{
  "head_dim": 64,
  "vocab_size": 2048,
  "activation": "swiglu",
  "optimizer": "muon_variant"
}
MLP neurons of a small language model. Each row is named by its layer, matrix (gate and up: input weights; down: output weights) and neuron, and shows model dimensions 0-127. Each number is 128 + 24 x the weight over its row's rms, rounded and kept within 0 to 255. Numbers have three digits each. A neuron's up and down rows have the sign that makes its largest values positive.
Before each neuron's rows, "fires after" lists the tokens most often just before its 100 highest values on Wikipedia text that the model never trained on; "fires before" lists the tokens most often just after its 100 highest values on Wikipedia text that the model never trained on.

fires after: ".", ":", " |", "–"
fires before: " |", " \"", " ", " |\n"
L9.gate696:108108139142102139101153134129109094136103104169110084085123138108158077158097190151087135108102127125152117094118138137122142172110119104120121145112094118139188138164110107156129127154133137137124141126097124160114107101131144130102149113106118148116106120084096165102121138185145113133128151120134142123118098144153113140146083133180151084105095097112129110178104168153117149065137
L9.up696:112112144122141127143128125129153117107118124178076139127112167118121127162140175125113157110143113112166138107132126133126135112149151114115141078144136128152125082084116109137147125148138146114114112115092098150190082147134168185156120125158097137123133119114112133086136129132139130136159127166142134104146120123159150159127109133148125094136169129163095160175146158080119187152156
L9.down696:085099149095167156119146132124118119074175126176074124109163129125166108140149121120089108127148120142134136146116083136160115102128187129116107127089102191117120119129154116130122084180090176129171150143148159142121097109135143113112099128153111117122144116136153143111127126125127099175124141160142145142097146160129114124090088111129122124092166107103092158145116153126118080109133

fires after: " ", " ("
fires before: "–", ",", "."
L10.gate346:126113159160123095118074133117192110099107111185130159114162100146147138177179086126142090124140077119082117121151138155118114134100113135145118091101176101115110182161135136144153120166142101141163134077162167146140095132113156111097104130114130126147147134155088125150119090117133089173134117140121132110128130075136086114154127113093097135111133140125098132096156085149130125156100
L10.up346:115126171135092137135093134120137127116129147141105163117147153150101151139125104127153118103142134195153150101137098115112135135138144153144195108144137118147129184122126144146121134111133128122068152132095126137146109156092118114120126102153137089110138135136139124162149112091120089138135133128143163123100183145154124160141151105139157168143106120154095106112107140132122163125103
L10.down346:109121142104079133126126141144141103150165153140121135127127128136152124136136143101100176106115105107157139167129117140147165134160124120115087137125126136102125106122150111116155160148139124105134131077098153133133133165103127136117113111111127185128142088159151115131120171115161125149114124106164153117114132144103127151123141103152139108123092147132122098137099154159128134142121

fires after: " ", " (", ",", "\n", "′", ":"
fires before: ".", " |", ",", "0", ")", "–"
L2.gate932:151101125139112117147157156140145127143110132121149106106171101125118157137103171183126129158139152105146120144161121129115082105181123090126158118130140124105111140170148112107139162130142104105144100155133148130137121137150137176089145097147138139088093142145159164148130088119089156128116148109097165136149135178114146122141123132162142142127099126136107127110128076123140122149142
L2.up932:113107086116138134118154137115148153153138162150124091111146106117152113112150160096130142102148140129112131150162084156110093076125154136119139147191166128174145129150113145188151156136131129074163110128158147119122125129124150106163126092122165126154115099133140131177152097110116098137124144137151145141100133109141136162146092124131130129132122106162106184165151142081134058120145
L2.down932:126104110143095145122136155156127141114106127112135121097133135140126119152149115138146130095159134128142154144187155106159104140145065145128110137107151123123190137117148157111110160109133159130116130101152139128143110119140152108146147198157183143079137107148134148128133083159084136094155158160098131145146165128129145154110137114115125111117110096141111156185177151115117134149143

fires after: "19", ",", "18", "20"
fires before: ",", ".", " to", " |", "),", " –"
L2.gate543:157114128120134098178107118158122129123103109149089138142096151142092038171129118087164117157151132146133158146142142154144161114133129109146117125122101163131172146152119147117115128152137110110132124143079138164134161111100112114123132172110178129169142135183123126082116149120111152130142120143072141145121127077153091177091129114161112128099089096121140103175113093087146131131116
L2.up543:078100090126131150134142120146138149135083140128146115141148187113124101146131123156142118133123117122070135134141161146165127140069116142162125121137142116162156066125122102137158116132139136146162108166115101148165136131107149107163131085123132126134114132135145120139131127148120166125172138053096179165117115104130115140181116158095122111140132104113134125114119112106125142161164
L2.down543:129184119125137123112144153145139137129081152163157066099112127175162154192158124137175132107121104139133190129100138148097152133169113114163128095152107135178163134149108132104174110118174126133098135112144136158116133129118110142123148130114101114129127081114138136137106103111108159200113118098116137140113122128102105116145115122133185111129106096118097133092129086115118172160124

fires after: "19", "20", "cc", " from", " acc", " add"
fires before: " to", " "
L10.gate361:124088100116141071101129139148111130159128124188135150151110111117098109124094115131139126100138182111126146149126090147157072177136147146105144099165090140107148102132155094074145153141129134136105087131120142157202133184112091142146125120129162141110140092106103116115117144122129137110112118128140096111101140121162120150121072092136095127102132161142118120122141121145112143087134
L10.up361:128102099098165111118124141137125124150124148154121141148112128141100105117121084161113115079107134132163164103104073066107083172178147127156108084128121116092127095155131130142140129148105137095118105135113099142183112150119118117154182122157141126099103097158081143103136106144137130134069117158080100122155179089124135133102112129140110148108106119146079114081121138127103137120163
L10.down361:128099111141129135100166151111129118101129106168104117139144114155087130163149126108169096112116170112144104112135132101142109147119104113128106104120138133108101098116138165073114145155128123156077159123163129131120094151109077124111121109137169111089145104163163150131112136088166139138145078088163130118115170137118105150146102097077133114174125157151113117168115100118154123125121

fires after: ";", " P"
fires before: ";", " |", " D"
L2.gate601:093141146164143095106145117102070123145163140112123138134115174147113118104135133104128111126134163144094129099154158130092127149060108133124122132130122146137112061104178135123132134108130090145139119135151136110184108090154141146104090138143184146137141149120144099098099143109129134163148087095113134125139128118122129138142113153146109120132167098134091153139135122145151127145102
L2.up601:098145153180136088127143093113091145138145123106111134127131180119119117119134130114118095133134155155087135089138141133083130130080094146114122114125125150140116077111180138155158127127118097124120148132142140094181076102159126151102107144153138180131141133136152075096097139127110159155169106124119137135143143126112109160138119146146122127097142110121086139173138120131156130146079
L2.down601:074138110119091132154146122165130102161105078157152123097114152120116160170137135141121137145097181100144131137140127093168107160064126152126111111143134116145136153139123097171172098111155108082158148134142130094130175134158159103150131134137116114153125119125134099141134158145175149129113127160175144163106130127115157128121142151117143128148094114089115150136111130121165147109078

fires after: "19", "20", " years"
fires before: ",", " the", " he"
L10.gate130:144132135141161112142172168135084117118087072101115126139176103161113133103088102152136076083165158131135146151096144123106081134164141121155128112158118117106139124142163108098115210164176130105126130109140090122124137109117143136120163113113128140120140155137115121127152086105114120133131118132147164157101131166156102079102127122109126140168119124140147139108138139094124119156137
L10.up130:121081112088164154122177169140113125125162151109105133142144122166172102103089071163145116122116107106116165113116122137138120153118136158142153136094137129123123092134104112129108128164116065146133121091104169124144129150129123167114108174127110149159145166116146127150127123160101099116098092126116191142108064147070150128111114158086142155129139102098102145124094154133183105121074
L10.down130:139138129155150134169106146137102128111139111113096122109158122126125134183163160119157122129134139084184125091119120116186106154134143119177139091171109170112130131109134173112143140123140132116136176151143128141113125081161116131108110118143128097109092126108080143117089130142172128104150103133148106130104105107106106107083114109104102130138095114128135167140143110117119082103130

fires after: ",", " L", "′", ":"
fires before: "0", "9"
L4.gate828:135132109153145139078121140092102147135133155118124126133137109149135171149089134126139147115161122160127118125146155119078140118141137120111159089111118120146127142119102139094151129137129151136167111062100138142135119164139142144071091167162169081119113161158128131165143145110141159102153162170154178151097121148115135109166133096149131124124131145105091194119143133108179108088137
L4.up828:112126119130147174082137088112149123106086135081136109125109104110164143141112143116142112125137134112141092117158100117159146157187169168144117080145169121158139143099115131160144122151129194122147120132096139128158121143125104138143133101185185146126109133138134121139191135092124155154117122122142142150110165148130165155150101123145103166133166110140124113136145113137163127115124
L4.down828:165130120089144112136131131118103151127103154102118172134124119158135153094101152122142123138114120147099129114185131141125087109123144149161132133138125137156128165142127114123143103151174147096128161145130132133116088136090139120128117185126156114117158117169149113147125141124123134133104097113106122124138148084114116139133115150124150165156114123115126135156109102141143112122152

fires after: " M", " G", " D", " W", " R", " F"
fires before: " |", "R"
L10.gate542:127126134141134187090166119117087154118185128154104167138123132166124092164105083165183119174156097122124145131136138164101202137126130110145137109148133150117081116085112147127081129153109123125122098107118124092094138129102146146121144170137131127126110141153094147149117122112115123125071130119089111223119111151164132109108163134155118150127166106122105150144169105171082096083163
L10.up542:129114146139130120085127127165095122155129124182134131182142160096134155124093142126112139172160137115106106093140135116115121154126062121176128159109104124130136102145114145138091094152120093114086131108119175119108159153103126136134131145147084132111126096140109160105095109125115149143140134115116136141132105162131131082137139099125123100124108100140135112098098096125134125126134
L10.down542:165107143141108138121097131102108192135124060103144138130149109128149148173118131129103107123127112147165132104108134124128107158162133153161163129128153160127118107130128160126163099157169143126147118113148140150134156131130142128137110079136146101160159115118132093111158141152181134102131157138105196128148130161160102135164137105145118086080143106151116150127119128156146143145131

fires after: " "
fires before: " |", "0", ",", ".", ";", " ("
L5.gate641:124121170110140112146114147123087146119146101106146107115114099147156154148125093175153145144139089126157158169122136136121146160112127126183123107104107144109088116120084130119114169150132133121123111122132122151116133135124189145121143169146106119131142095127119194104199116113091161157122116159131143118144128127084146170119136142127101088139089086163141119128122123124147140130092
L5.up641:158113182132100132163221102154104163135111152126161131113125103107142163141078112125098111128125137129153157114169154124069137166125120122130126142156140138119108144149157122115117117094148162171146127111094194125072150161145127120111135132111105135102065135132098143115097123136098117120105128089129164111130119123139124093098141105110150205130136113113135114148147131119129117159157
L5.down641:181102121115135143148116134131113162108131099141130147161168144125106133103181097118124135160148110129145135178149122127166131125134154138102113112119108140178104146111169147170104150149125174152165111108156118153165122125124152088137107150149113151081125163154150090092101136158101110107148126146144134126097109123120147135137152133164119117137125127115114152121127114143125148125109

fires after: " ", " S", " p", " |", " t", " r"
fires before: " |", "iet", "ament", ".", " |\n", ","
L5.gate933:103136149101128142182096126154112130104126111109119170108063124141120190116139160158154155134101140113149157127109118112123113129154167117127118126138122112172116112128113130127112115133161152140125133132110162141114134139130122138143126120134141145121112153101113130095165155136098160144166140095081169106084110124148134144104130164131151112117094098147122143132178100108147131141106
L5.up933:119195156112142146155143147134117125118118118150127155121119146146124097123116176106111131142095139158136147146142111124105114114092118102149098158150142122158091113132104124107123123157148125164091145145119141141088133098155147144126159106164133152159144150132136115138104121138129111132134134112135136083106104108147124114136140136158065113135093123163130118119124144119157105130148
L5.down933:165126163121112114170105130150125151123158089129163105075098133130097111092138172123122131119063086101129128142136126073147126126131147146136097113103131131105138093148187134089128100115098121149111112101167150127127147138130138148180122117102117140133120133152124115158105104123134086124146147102133084135125105140153133172137099108130108138163121119106123124152122160096145140125152

fires after: "\n", " M", " D", " G", "|"
fires before: " |", "op", ".", " July", " Lou"
L6.gate540:134124132147124154129117115162147104141113164136139175165148132121132106116086177095117087104140123149152141095136099093134115123126152134129082140099101106115097117123139109118078134156148115123109135115167125122107170129121155095128130118175100140133152097139162112123117105104105162101105152133141122115158127110135129088115155116156157133152137158127108123134157137137141154139115
L6.up540:130112145102132149122115127121105147106081148130153103124173132126117120149124144136159128153158167075132149132137154153091121132128130137116126125126118104059111090141118122145129152125113109098101095154101161171146128095083130164077163124121133115131089123166120155080153148107124091112138124132110120102136143141156130071081137136117129108137120106169119134111160142123138154086154
L6.down540:110127138145128118091125174138117107100121127151136126138130179166106136154137118137128131123120167110138119111105112151110117141131118141119119132125143103064095126106125147114133120123106123110102126110164145158050135133113128148088188127128134155145107090137095153128104112109138122113160152113110119167176133133170150141083164159116131112111183146150153133132087123154107124139142

fires after: " ", " $", "."
fires before: ",", " |", "."
L9.gate971:119134098141143124129079082099122119094121165151147142120130111093132150095119100124120136121130072152112149128167147100121150140107153149109167108157161125078098132148156104130120164137120131102138111097070103131126128132151120131129130145071132131151140100137095163118142153097138123132121169147142138109143138122124158092106125106138141110131107129159093134098089150164119100163169
L9.up971:095113157146105120096096086155128139118115115109151103106165124129174101095133116131173110155132152132133113140125140114112118169127137146111092105130125111152085119088178137087101097098143150125147121129121121130116168081136093125148105065111122124151131131113128173118106128089150111119167138135140154135142110125140125104108148128135153105132102094157080105170126110112145125164104
L9.down971:105129163138110109146093142104179125157066118135126108150082097124100140084162124134141120124113181153115133118132129118065115205157087099116122102085136115132120112148086123099156184098136091168104133136142112112173143119099136077137116119147123150165122136140150137141132121135125090122170134122124114098134169149147095128121190101147156118133143118112150136137159130140112106127160

fires after: ","
fires before: "3", "5", "2", "9", "4", "0"
L10.gate466:144129160133158113144139121160108121144184169146131105115102134151136115100147125139181115124139147097142139152118139150108130108104093156153162140137108177134176184128107149091121162153129133100149175134074117130133174140097160148128168126091091150114132121117141137119138116105152118100071108154129147127116077123132160119144143120171087129162153095090105160125132119144143106158132
L10.up466:134124138128088137123082133143148159129141147142141193104114128136130130109094165136150100133124141091118142127115148151091183103138124162120110113143092141131165169107176154092152133152086147115131140142107144113167134150124126153156121105145109184142161068173148119135139146128147160127126119159120091144132081084111137127125116134158155098148160119149133131122090141107135118124128
L10.down466:126164158124102154153137174147138148129107128107166155098124146088119155113120136148110192095112107091159157121116149138133105115154102058133153123163138132148183131113116129083118094112111124134126131139098099130139174147130186157149088148113148141109126124116101153133089130115123155177148153110101124131160141112088154154115123089088102122125097144113116114133121130119089108101143

fires after: " ", ":", "–", "+", " Sw"
fires before: " |", ".", "–", " p"
L5.gate349:114143087104142154135153142076111144112128133144099108158142141162145122105129110145115122127136109129108126098135145127114151099097138092125116106119109147097101087098172116152109165174168143121118152121098129130149111163092104114126114136154130130080116150145109148186114111140165134146153130104132143176148101156157108142139121183193091125154150162138114158145131139150150143113162
L5.up349:164161130114125157137153125137122114157120154115140114186145067131115125159075133133102109107131147142121150162120124090132101133125134147112157122134128110131100134144125135134072161127077151132166158148109129096114147101119146158162114129142107124147134116134157096124081136091133179124139108118100115118103126090153108149164104125145116169099115114147164143117159115132136121137096
L5.down349:167104122084140150121125145105138095122119145137112133133093131107157106140145162120138129112163121124054115147190146136135131133111179177124114111164203120139128101145118141123129171158144114077183112105130166136128096131095172150132151128127131078087153126187125131141126141110134101139102136084119150168103156115141110119153138115169129095120092134121137119078112149128122118103116

fires after: " "
fires before: " ", " |", "–", "im"
L6.gate745:141090140154115089104145115114124141167147105108112148104172129118117148184098136123189082145135109130123120131171143132095101154153128117180110094128134125130110142119141146095096105137114142107130147115185096111120106158112132090179093133097107114136136124118103120134097117105140134132103135112132097130108163110121102125148118141100108099159156106142105153082097129113114094146164
L6.up745:116130156129130151158133098128147165152106095118123130116107108088153075093095133121173106122110149139097115093131133125154142136135129121155116162110136133129100137123123133121175108112127098127079155156109151161114143126117096138147090141168140123135129105099104116128115168107102074152130130146142118127101110206144129094119152130115114156136118125186113138116108160107115105131136
L6.down745:163142139144150119126096124102128104115131111114141124165122101119156124095123118114135145133162150145178120138089126146149076128125091129174146133102134087169114130123099137102121130120097137127093096162088118109124096097121099151120107127139146098112139136123131135164122117114126146110130118163086164101115135139113172135119125096116121146172134154118129133111142137154113131163106

fires after: ","
fires before: "3", "7", "5", "2", "0"
L10.gate50:091103142092125151117115096148114143106126125108135133093094175146179100072147090106134139142144128099126116148111066149134156117100168128132109123097099128160148129130158125109155191111153123132129110145131125141109099097126147074178158159141110128115163134122111132144117099152121137136133159111161116174123111122153186107123112158110109088171111129115120121103116115104132115103102
L10.up50:122167112135130100092146142099128141131145156145129148140168093102108130122104142138106109152108162104136097129158142123121133103122072076143169156125103148165172103093092134159139141130128164104148128177089146103126143180122137137126118155135097132112129099087117140159143094119142134165150126113096139132135113106157153135129130107154157113124116085139143098111146137137135160089159
L10.down50:088147117116093150139088148140138142096116095094146150143156114110108139166205155145107171160189128128087113108130120120083113130126105086138118110093109164127140138115147131158125132109104150107134133154078129105132153163096148124100147140113060118120095095135126152152170134120128146071149103174182141144138119112179103109101151124104133127136106162135123139114153139145109125118114

fires after: " ", "we", "ak", "um", "g", " k"
fires before: " |", " (", "an", "row", ")"
L9.gate834:172135111160124100122141123118087147111103088127134116130124150131149140127125139107127091112146121147147100130151113142130155109166182118155096098100133141098177127153107147120134129113121140132084180111133161133141130088089145099163079112138112121106100191136154133136098177157148113167095139140118126125140083125113153107167106151125145114131105066095161102109087106096160124125144
L9.up834:115092122122149152193079130096111118135100134155133165136067158151149142105152121180090135122125155135113111070109102154178133105099118145110142120113091148128108136127160096141159112156132116157133146143125122124145088077158143129101134171155132108125135131136117124146119160134140102120142096105135134094110143144117124126134139119123114116174151129140165131152131142137122161197137
L9.down834:078118137108135156115144182119165149133128165145150118113090138159155099157117092139104124111142154109135142109158131135140106073129118164153125108118128087118120118160123116140104149135107106140158098136130154113125141158153085129120167112152105128156132109110140108126138126130125130148085152142099158133125137099146150167111122062130147120076135137113129131122143092138149133134103

fires after: ",", "n", "w", " S", " stand", " C"
fires before: "0", " Con", "ce", "y"
L4.gate762:145148117120095141103111041109149179171119133149128161144146131160106149135141168165126109105127140096120141101150099151130117115111124118160179150115094130127117132077101102134110116146131103114124115158142123145092123158131084154116133117135105153155063133130155067133152114149146137111130109148100121118156161116104169144165136128137124133188157104117141101139113113110106110160150
L4.up762:121123153135072119097149087128133115149117139141120172116164124144140113145095152154150097100082155103088126115136152135156162160125117080153137096136119122120127089119139146097116128100117137108151128132130109141099119136124166175141145125149111126128154113152112159160151157173092122087139106108114133129130143133172123130145124114112127187154118154098122116162127151158135121179159
L4.down762:094162089127103120119131122141113142077124109072156114184193116136098146087149082124117127108105140131092133101160141103150153116112180141127167131113118129158134148118175100136136095104129128108129148139144135095113110177170114121122127144115123136136077126170123124113138096143111156115121078179106137128126131167134112098098143135127121111109129101112122150129168096114150136085104

fires after: "\n", " M", " D", " App", " Ed"
fires before: " |", " O", " D", " W", " Lou"
L5.gate952:090093167112155139129167123150153110128113119164137139164129153108098125109083131145099103147125116131155121104095091138129109128147132137119103115108140129105138139121109139106129124124164114103158166185150110107140125140153157167112078105124121122117123126147134124130119101148135139135090128121153099140175113125138101060136163122101141178093158106160141104120090138117107132152190
L5.up952:144160159140168132111155119129120139150147126095134123152126160138116122128093149178191124149120127072141148132097117114137133143158135125115084124089133114120095146117107117117112092119095098120133160161123127104156118140112145130091094118101101135104110109121147094163163176139100125151094125115154131148145084160124156079123175183101136147117136125151130142139124150134103167120164
L5.down952:131139145113137167113124124126132176147134169111089124094130154139159138110119144144140159140120114085099126145166176098170128144127082167172128161119079102112133112157151097196088134158145127073132136143148146152143109084107114124069115125142110151099130126186150136127133133162160177073127137170122128126156141123158161157111129132140117121119126101146144149142175148130137131154108

fires after: ")", "w", " w", " Gr", " W", ","
fires before: " a", " an", "te", "ile", " the"
L5.gate122:147128089128098151163116149138137155159159094098116160146108149154110139152107147140117099104126112101133156175147112113110149125120110138120111155171137114156128156152091126118088155104132143087084152136118084127108166112097108140164139095133157109142130107164103141143101108134125150099153174148097116163140079102130139114100107149112104175133152114109145156106164126122165152116116
L5.up122:161096132099159156145139167136110128122143135123133161171138151091137136093151109165106124069141117120105149158106147134120120149095172135117117115098119125136121122146105127112102150132111158145118139135086130164112119137151106133137131157107134112168148109113142135106105124135135137121092159134152085148113136115154099102158156097127145111109138147139110164103134126115132150141160
L5.down122:141072156151108102147116133140089109137140131141132093130110179113139123151125142108115141080138140113136096130129158127165126175075116129115149151115117146135153169162137082145125123109137145128128142167116129121098129120092117106090127126116122160143148098174116127082102124110111088083143127135147160102122112162126108124123182112100115111147159130112164126146100129125146088133143

fires after: ",", ".", ":", " ", "R", "10"
fires before: "0", " |", " p", "%"
L5.gate160:134143128157077135127122130119177121176113148150143120138140134153140102138118193088103124117109155125131126152149147121108154164121132134128137116134112134135143132144149134110129111158179130144164135108118089157126166129133140097093067135116164110116078099110130118146142133113147150112157145105122141153104123115122120180112147141148134138165173130122150174132131113139080115154150
L5.up160:066138179112112149074144095132133126091104132104119136124158114143118119165117178139163127179135131161102179162134121093127131116139139134105120116097104140138153121081120122116114091141152139115132078123111145138174083122141126152142151117167118143078133130124147142125141136108103178108152114103131154141148133133153169121122086139109143084113141124149165128111159121109129125104147
L5.down160:145116137127146097118107125149121141079118130080096141098166173203160148109134170094134101165109086136089144161153146082113136133107143182117131094162120110074116110170107135130152103112134151120133158135107142145128098125195113114102162135139130109087123178105142119137111139134072143182164092122124125105129124153108169142138102101152125106139111117147167137129111076106126167130116

fires after: " ", " ind", " v", "ff"
fires before: " |", ".", "–", "id", " /", "i"
L5.gate370:122158169104112135170152151133098118130096113110144128158114156130099167097142131149143113136139159097132161113144198116092105109161124128102072146132118143115163126153157091159100166138103121106109095143121166136118094164131148095131109129120127086106128137129126081114136141136167099109147157129174137099156133175113165141118106100203140126165120161147129111133132111134127136098117
L5.up370:128103113138140113137141128160163179142096115150121118143108116156084109134113152152131110107123121126158125130055120065105120143150119115128115161139111109089150162147167095095112188152154153155146116160089178134086105106161106139118140100134128109103124148149117131145091080163116138116121157146142163125128158122144155141136165100125150166147142152151120147121135095123117090098125
L5.down370:138120119118151118142100088124141161107152095150113129136144158144141121105156131122134119092108123149115109124141169118103083090124136125124148117128101144151114115159123097140110140095171136134136168124155147115128134136102139113118091112087160133121130126135100089103106140132097118173125153110117103188144143128137131148123150119129142113108120152128103114141105137096133117173127

fires after: ")", " is", "-", " was", ","
fires before: " a", " an", " American", " the", " "
L5.gate820:139166100125140180122137132140133115106102157101164113164175106116110130137108135153101110103138130122178107135128155131109160154128169108170127112159138129164154199142122129104090132171146167120163164119130124142133150172113111108187156113126173126150128126133149132108119146109120156123156162130151148103108129132131126151101105155128119118128147147089141184098153107093139141114140
L5.up820:156145135135099157123102124104167133147141174092178127141145151101140160118107105172122130119160085087171144137089120147122184132096156111104077134114130095154105135141113135104129107091129138108107137130136126140159130168122137133170111124145122086160128124098126073125139172147142132122115150103154164123120127120093147127140151132150105119121133122137148157111128128104108125117160
L5.down820:127164121118151140183099176155132088164095135113186108136102165111069101140113132116099140095138119097152095155115155152139163132110126135162065108148162131099168170109128125158127175099151121102107160139151116146117156153162083107148127136133163137123128116121151103137162091167100131111165166148100141114140108146108128138110124118095122132155173136105163127115123124121133092146116

fires after: ".\n\n", "ron", " medal", "il"
fires before: "=", " medal", "C", " second", "N"
L6.gate1023:140148087137125105101115155104121113118138133133121161096102092127163109100144075185120137135119096092109135132100143139135169138149126132129119127132107114145089136109107133118159092108140167130117131138141145117152169108135141143132127134110141110116157170123128117094096123099129109149135080133140144170123140119155123095138107072131119124114153143151118040117154158117144155139150
L6.up1023:130117178171095125104094112146104138126122145161139078128112101120147116126164099117119124159169124118102110136115144096147124163131166100208129173106105126161100126113138142104152099126101117107088145120117144173159161093174129119108063138113146116166156127156078186139169124116149156126131098131154097135112113148127100136102151086162132073111135123166121108128154119097104149138151
L6.down1023:113120170175097121113109108128108102122140170147123140081116092142127113156157105137166136145114132133152085125078128174140140111125147104137147157126118114118088126184156123098093120163140115129127111101123105130155127113104147171095125120144084145088103151108058143101156124129114093125170113170148145131135114121152122107104155140183107150098132132143094140144125134145135145147105

fires after: "20", "19", "ast", " U"
fires before: ",", " |", ".\n\n", ")\n", " (", "\n"
L6.gate458:121128161123160139154143126145122176155113095139093099089109163127148137116142084127130106130123124103116138151160118105139118145109138153139120121127149122181132143150144110104152132071197128171117135102140121135121111112106117122130112100130113185163104110073145109157147098098162129187157150138105157102107120129139153136131168112087116110102109073131138122091107134085125159130098
L6.up458:107072120127155146111099179122164130090134129116080130137097128150136133119124081160091112114143068174101124138125148082143151118150115091155149107089098116098144141090146079121123117116144139127148112129165129118154090134146143127105139108111108138117144126124164149104154115153064116139137120088101154124118092143127079137115116127131133152088114084150088128092156140118119135136122
L6.down458:191163112108100114137155107171118077077116150119110143158132099133145128090107148166090119100121158164116133129111108135185155096154106117154133154108093117141133096130126119111162109173134134134126104134129132133115144141191169113135129102147119105109126133166138102134099136166122116118150118199121122129097115125090115158099130127128144121129144144092132117124158134131189082108125

fires after: " ", ".", "s", "==", ","
fires before: "–", "or", "v", "arly"
L10.gate848:124131122109147100089082144148107096128172138129148122174154111110141104139155120114082134085142131093088100119123127088130089159121120133155159122151123120103117095081137145146098114136126139126113104124145141136152158132193103131140093113152112097130155143129116094122108148180109107165111149143155117096109157098155134131125142078130149154166150127114144137153127165121118114134118
L10.up848:110164176076107112101119158090120155150089151173146116134160157144084124134111114119144113133132131105151117153094150123149113132134159156105140147160130106120109153129162122104134135115085143168170164127145145126078134150160116165145164129108157164120125135123159139150119118102127106146123147114094149164139110113114126119140141093140146104147151121132135173129099105119082151131166
L10.down848:084169105106126124166136114154112140170134115118187156085161166160096111097157140147130128126149107138130084109122146123067145108140102123145118120171092107144117119111168116104147166141095130143110164098112190130149086114181118142117148164136132178129149120136158083109099131104129099156131168099087105124166140092144152180111137142103125099168141134100104085123097131124153116127076

fires after: " ", "30", "5", "13", "1"
fires before: " ", ","
L9.gate23:121092192128097145175111144117108089171138120124158112145135131167139124071112142132097106137109128083130094105098127148109143125121145118138121160170099118145127143146161139137148126132104142084146134130156119060127137116102124136150115151126108145130143121145081165149124146100123132137116130163154149153122143134102102103127099149093083115081120117111097096189098099136127123172114
L9.up23:148146124119134098108156190142111107080122133079165116116069149151130141106125098114144137154111130097164117079096134126113098145104063129098170135139112112142115113165152097161127119152162122109165128140159124127173121124125130146164141140135128172098134121133114123132180142152078155114121150135106108133132103143152134132101106123109133110134104131152150116136125078133099097121101
L9.down23:126096065142128109141119170080093158114090102128101114109130110109108127128096117131146125180122128115119147094113108098131122136149145187150106126093150132148099116159141169146117120157125155117185133149117125107118104120134141102093109100156135162148099160137124110129157139126108104132135096183119154163150144118076120155111080115127132148125131092080172137142146112141133139121153

fires after: " P", "andid", " App", " Go", " D", "m"
fires before: " |", ":", " |\n", " ("
L5.gate886:120114143142170127112120123149093103135145050151099123155149121122112103155131102094108111086151120111147121118162122166107136131101143108122153090184097095123144115140154122144144122107146168147125155132143141128171139116164134144124118131197132151109143123161145112099080144112128112127127159117092142092108121155120133147120153114147139160120183122151136098105146136159091111124165
L5.up886:124111108146095116118127108101078128079145113118168134128113141125150138090140130146102108130120067097140110126156139121115130136120138127115138156130152124115132110122137080152137139140126112106145123101119136163131147120119095156138134150144149114138126156147139170123110131112116154106142104098075125103098107158116113130113095173129145120081125154152080130107177098165114149107148
L5.down886:122119102138184067129138135122131122122142099130127143134123116122121126145200134121068147115114081101126172135159149145190147125108130120123133093143092169133134110145151136165078149136151123104131079131127133132116138093107086125143159126146153128108128111140129140077157128132168114112191166098144108094136157142095121157108101097127128147176090175144097151120106135143100086172112